config = dict(
    d_model=256,
    d_mlp=1024,
    activation='swiglu',
    positions='rope',
    qk_norm=False,
    bias='none',
    parallel_block=False,
    init='trunc',
    init_std_o=0.0,
    lr_mult_down=3.0,
    lr_head=0.00567,
    final_lr_fraction=0.1,
    seq_len=1024,
    z_loss=0.0001,
    train_tokens=273200000,
)
MLP neurons of a small language model. Each row is named by its layer, matrix (down: output weights) and neuron, and shows model dimensions 128-255. Each number is 500 + 40 x the weight over its row's rms, rounded and kept within 0 to 999. Numbers have three digits each. A neuron's up and down rows have the sign that makes its largest values positive.
A block is one neuron, or neurons of one layer that tend to fire together. Before each block is what it responds to, as a language model described it from the Wikipedia text at the highest values.

Description: Auxiliaries, modals, negators and infinitival "to" sitting just before a main verb or participle, e.g. had not built, has increased, would not return.
L6.down311:438531503474555508513456535488532507526434508492492491487428484438508531492503524495467484481444529464493446465416451404496476489449485465499533550502524518499464458483462523542462538510548467514596470502541442533511424491527520527469542475524474443479545487538574454491493466537435503442499496601470545515578478536490529531443522548473564512483409537507552519486549558491460462472543

Description: Tokens inside calendar dates, mostly the day number or month right after "on", "born", or "As of", plus range dashes/slashes between days or scores (e.g., 20 August, March 8–12, 31 July/1).
L6.down375:482485536464480520466469572424460453505458540451507427469488528498518551470523529470456514525503495529554521477540460468489544403562467521537612462601448474451503469521525474490477478524529523514479477489491513525548498399407457522501467513509556452444470557515502527471541518478475469441591438498543526489445530536507502472499517508551519481485455465456495486507510496540545471534486

Description: Commas, colons, semicolons and opening brackets in an article's opening parenthetical, before birth years or native-script names, e.g. "born June 20, 1976", "Chinese:", "; born"; also "named after", "Publication date:".
L4.down426:510543507465530534410468520576502402520459469470421540488497471500552519509526453495459522535502473442488431516484533489460492407439508512530557549416508552482524465510464491498496503547450534583513428531528513443511544464511503509480472523486527464528401513497534462522446505466525581513545518424505464501539447508488509522545489454491581557433565483556508459523545516589481535498490
L4.down512:466524404484481484495491505442483540469479510455536477525511446506476411470503536597484547539559585546478419479527505476540485500530533506446476524443439548538500551425476507518481505525530469482483460490539526543545533538514527497528497504480430521493498436539561459510507487498591522469509532513585517558491491498487549544545501577480482418465500537536455544541485514488512577474551
L4.down599:531427597427540507440499562491513515515539526469493476528534492458480470552519500543461516489449501472537627541500510552458579499458510494446516509540487461514530452532564484510571493532459517468494584534491558550555531538518459501562523464490465505548435516461492505459550506441509460517537497571532563436476508508464523519508444521521529591543416393511481498431492485509431561421423
L4.down951:574471537453474578529501447490475445501528461490432576539496553445497560516537461521516462517489516488523519490435517469571526557494499489494470460550499543506564481461523524508528460509535488483484454502520569527457447461527473492504530505505540512523480488497544489464476440489558515532489469517527480492498494502580494552563425469446486468433484469536476547518573522467544481636539

Description: Auxiliary and helping verbs (was, be, being, had, been, were) just before a participle or predicate, often passive: was appointed, being demolished, had been ambushed.
L5.down26:514458536504512543527491486511442500513521543489474491496430408461497459490501418594477418549520559530493538482531471505525519451512488560563519501514449495517526587478539501460512480453531487487448499460525453520522490490494439486431569502469456520459455549479526556488541563485506418475472520476573504478601548526497541427505507491474514490495459489516497547493423434515455534526480
L5.down28:428515484473500483503523479495541538588503512502491528414461525519581546443523506455507480512567506507584476492556550510425501475531500542561474482577358446475490516465450476545546438490491468525450489395494607488536500567490457471578495494466537527526498488513461516557549449543511472492485529565487545476501496528500498583545484497515456567537565503469501466532510514481492490530542
L5.down101:457484483532517529467539456510544522454389484495596577452486483505482529500463522533457468475497521496558529477492464480540457537517431524451481501561565516545628476472466508489574440503495439497504534466501529556426610520530550437516536505499505529528367530463519529475471540472506514518479478538465562482485504563466463551521561547567487559512468557454523518512522527515514456488522
L5.down147:502498514509529488544500503607484525520505448456461536497543541433442481476502452534439563561485462541477460503558502472455437513527506406487467537455478545479591478523511518481486484528509539505513581465499468495518504554510556480425550544544528427562505470548472428481476472472530487520442517523493524522455443487540486480531533496551474475531495419554520444568428524442446508510442
L5.down151:474489475419467465383503469536533545521481401492464529539530483480518443517441490437503471476532502557527488465478565533519531486408527531437556557552435583499483466490468493572467459495494600491513483530464459460515523491505522471524454467446478512520355446571493489517486494461502531636556449530517509552525526532502509478483514493516492493485481467553583483575551475510536559514484
L5.down281:477548475485521524441502452500486575434475483414467500498438541455517547543475475485490481446472579488463471531521567489527460483464514516569588512502476543514475517524504514464548545570522492487520535475477474502474515430458481421418651475480573461527463507523553536518574488505606526448514489502527508487552532527496447545521460494499524520465419561475537572476583488560471514498401
L5.down298:454443460539509541513486482574513578528461502507416456497575537455482455549476480463503438418503495589429533533442554470562497489448476458520457514564530487534469523501557566451446515543513499477501436510465537493560532530490477456422478497482440463587542537472499431431504491494515544526543541434515467540461529442451444456458479524493503517528439575495509492459462582491596454497527
L5.down335:479542514443535472562505522507564493522511491520527540446462479524543476524551424534517489532515511552472536595485563559539578421551560496488456472542542543466532412449461548506556514500509536517505511503488525475540528595511548464499486595441501451471454434504513528532503526455549475484473542488527568444453590486505566521541471488477459516542468518529488477499473599576454484471535
L5.down484:504477431433486406466527529552546557506505495510490498450563496407540499512499512551515427569440444472455462499515475495485443473521473520541493579478521445537494496486425559493526441498483480485548548516404498487490535564584421488533519565469547478500537518438506531523475544524530518482535512541464463468528515481473538524469492485563519467513483490441549501425454505471514518488537
L5.down567:516441489501539513447387531503516553487536475457485530395435470417514567566517459567474468533460508547512517441536529484486522548506489511495446548514531578565512444457488537496547557468519448507508487525498508536468461579473467518469472541498467486460573527457543538514439544531419412521499504590476488515479535503432524576520541529593510502521455512394500514506480477503500491478447
L5.down607:537475538468499528511523482440476474477515536480554518539422448414435524505502500465494470572489502489468499473536499460530535574413487502540506534450532464519503479497491483520555519598486489432551547447461516475485435492433465471521528547550434448542511530452567559471443458422482465443497518602541445488532572432524535614548554404478455563504529482491495515510489520560590461524508
L5.down618:547518478466459510485539488578517560462508463548448464510459507471519520466438499455587445493516432528562506557433574550461540483567560562537505454446517490470482440482436473457561524479525504522519481566461548534534611493456472405551542508507582489525506492480477477439499454471477500505483447499474498517463474544482490538480461497498466545523485519488522479494452519484490470528472
L5.down688:456445532484486516507554551615485479547450504497467501431492555469597546567500521498474457547521539482567484518515592540521457477575504433481483555546490489443517500455457406495558514454491511505529443562537518516551538506556479503503535464500441451593492524437518570456560523438494548529446450525467426508523470455471444536461542539536481522584425515486474499479539531472461501514522
L5.down843:523430507493487407446493534510495510513562536540529473534506503397457512496474517500518578468570497497500447524492535463473464439457454384508447511535470417509523526528568499475478463497534552524540492517492503478542578528416487501541527494559459565437557517506534500543431547426515492514471573554535587517411476485524472482482513494443471481446503550486559549449494436524460470543528
L5.down913:439538449493523460564514509458393555557456560510506577477502452509490526486512523591519377509511511515571470546491503489484460514443479427516530468556569445521524499579510482504513502581523440494437458506508495475478477467490522506537534543552524536445482484469483472481512563442478439501544508533424584474531539488491499505557528512534469521505414493493526442474415480545435574514451
L5.down978:501546486511510551541455513483520444544549529529554516522469477447518473552543505537482496495521540456562475452422501489526484457541540461529554485528494458476485478461496420490527557439475499518515526454526598557545511503463432493509390477463492457557551499461541383490511480526578497473431562504563474543526505485487487522447587599541456446549453524501511496554457485520511549528511

Description: Infinitive to and auxiliaries or negations (not, n't, can, would) that come right before a bare verb, as in failed to, began to, don't.
L4.down25:431521421516518517476511505432515503568514550436478508538541463381485520509506475523511521480498542455516490509465574470426542473454435546502484562507515528529500486434447443452533519559596492506491488561484443513544611518527496444464494449525557459538539483516424451454552513413503448458509501471471563554538427567525473479461455403544538560481462497547520492493421502535517475540450
L4.down466:512505504539513463471548525567495585556508496481412483489465507499521543479488422465531430477429478495525469465541520489511490556471479620497528538448547456545502494540470473592574536465522508477508535519411491505548559461499497545483615503468538505540554502483436464458541458480465463519468533514554512533536508511463509513441513447465478558446470516533578506495465501533511436475463
L4.down518:484492480563428538525528504522568441443536562539466527503489496420496492507553486495480434478483541527534503515435535510532493462503442574431484516543531545415510505492488490511515563524463447546490531457488518487454458537561503490468511565499514503476452469496522428441538483569529464458499467430446525569500487572514500540543516504511471506510490519471530458506539551513505475527466
L4.down995:440533532407463496574519462600539520445530518450437486468508526498523451485547503443544512457495479491502448537496539491481554463443497561471489544522543504497544547555494447453449522463460559516456534512533482487553545491481512551478504436456484477557440505511482493452466489438528529524485416538507525497438473557460450510492481454507482540471539506533494535558526487575463486519491

Description: The first token of a full date, a month name or a day number, right after "on", "born on" or "(", e.g. on August 6, on 20 August.
L5.down61:457457473524417572549538478482461429472517537422515436528566492540505513540504494511626486507474502593460507506436488454506439466480506527566464513440533434536502539528568443502441527451461533464486555555559474477504532492494593494483491534507489461527536510546478555505506543515590492490497478530522502540510547534473497545497536494507457522510522465490461505487529500514540535510401
L5.down186:578493468463532566520547481482511506476471479541555548439476470447509508483546499531495475532474608568464530514520453462530507403538596501471542477501466522429551507582543426517516510529541469499488444508512463464526531536489581525507490521487498519552470531462499490446546470565467555486493481556482486581467438501444499464513586413565494543464516486393518484478555543412491534483490
L5.down255:528518515499441460492468523422563569447469446533495493523547513409528484458527504520525492483474503507577435462525483498448480448472540509507543561535504537417476517558529515484488553503487396506498490491496575488519492509566486448453518400480521518470459494510537482462455485566486524469587538584489538486523467487496487490516504564504496557484488473489486509421517524528487489456455
L5.down316:493509493546506505557541458478514512518496466505491546477545461537484480522460480598536487508543439499461509497513467479553563474468521450560501456511440492516562517528497570524505436570457579541523463540503455493538545525492547487555502534473556518437543552504524563463481432536482439451521527549517527431467549481487498507598516522526490380520482536453521491497488474488483485537518
L5.down357:530507518470573492451475514471461547477424482521532518468610513524552522470513508471515473491497544488556468426486483435511499411543508531528503519578489482433486511602514507470562433492548453505477478520496480527533482475434386479605553534470471473503548579475415479540448465531531455480486547452581563482497525414461477484477604484530537523560526456548451494473507505501505493517412
L5.down437:470433509457502504484530529498548445473519510525536481485521456454478590505442546551539531481518511504412547444469484413452504525499526506497476467470477517409467499461535498444489461537454471539636496475466476594458488469479552493531439498446487491501510541439434487483481509495463536472506538525481600490511485477524540446491498494529455451484511515548491440507562501507482523568534
L5.down496:586471518488493501519449497548500541479507552544456551451497497493525475511574475531473512478525451480521487532468527508474538501479445426470474571480476523508502454433531542582483546451487505523581560494513496494486548541523475500519516477455530542515448518525492514439440445483492454479503573418524519479465556467573503528518570568484529469484529426459547499425498493474511485477491
L5.down519:478419540508445462505538509404536471504474499487464478458509543434427501437457495538563506532497490424537507524514495445521559511475482440534518525492530477486496491503450509558505434553468439450473491517544518456506531528417491399506456513493522460456521462485496475432515519532457478498524473459493505555465502529479517569457563527413486510532522522507487474528576485518431466509486
L5.down578:437413470570467539499591514476528537478488473473492561478467534540471527444494531526528460584541450454556503519500491581511466454486528571536543452645486524473628509489482468518496540484545516546514468495454521444468546532509491504522480634488495495500513538552458504447499507445474498544520520518420499433489517507491488517463513546536525492525548473519402523509481480483507492449557
L5.down745:501501561496432480468483474521494537516502577529511450541462482512520484494532516486492504501478492520531507538521564527516516337432513555453458510581477571497550468491465441491477503486477464484521505612457518425501529460541498531505559567513531484524493482430529506522518468486506462531535552553468539573476569498538528505589523538544505526508496446511501515545473512497522487412494
L5.down778:457451529539507468462537505496514522555474465424484563508383493554486437441415450525443530411526507528579490502586502517471520609504530492535582548497501551465416476519489561454432512504448501531510549550485486546548554497525529483518445556509484555491504476544479515487478456611522463525398423455539486547544503500550578493485507536514558442495490469464508543501499470532535508490521
L5.down815:521480512528477430487534542481533522456412538498508433485446515445493430577454465542471525581511505509517542563565429518459568491522469596507506506461492521491530581523460524470479508528523462509461502486527481488501593501515456420523567484478526506513500426538516557538532458528578489452531503479504541434512436493543518465426550582483443557506500477552444473539538527497559483510491
L5.down869:477511551432471508522451543488480464493488510511433483502453490434548419450556399439421534482470423511548513476476522500494569541466554510529432508508539459477523466552509565522368511518497552517482484518474494442551500531499478487504524545517479506519484490546509442570447552510541495475478586533516551528578510499458481541539504572520542523523535563358487489529486520471517383494541
L5.down886:547472539491447483513455450502488514525480523536497415404480532515511508549532451413515553478494434435456482576454548528511578469467489518475483473461505510485551504500495441487490521499561558534517512469522443505552518534473437541450532485538535473527490510496501523499445426495554486504610503471462459543547560526609559511555488436517510512453485463555510467561531525557507524535498
L5.down951:511546570527556459503457515440437545446536448459582542483521568505537463511548477424473485551542470543447444530446500432522486504527598501480503486522490527443436485551526482542511508604534514504504502600505489460493475431469499560404495470466466403454469469447557501450535556454544502512482535444528509462469490570443527529490493491558529533483497525458531474532505441499558466500464
L5.down964:569473562494467472411546583474454521512497444533508511538531458502474492512507548509483440559477545541500428461542512497506536522462547480527544557531472513532464514407423537455514469480514499435582486477611504522517531511507415518471537512497525519559512489430485493545509481452553503457480511513513427432533452542507500400406563500515505500441554476461525513508519479505518524518535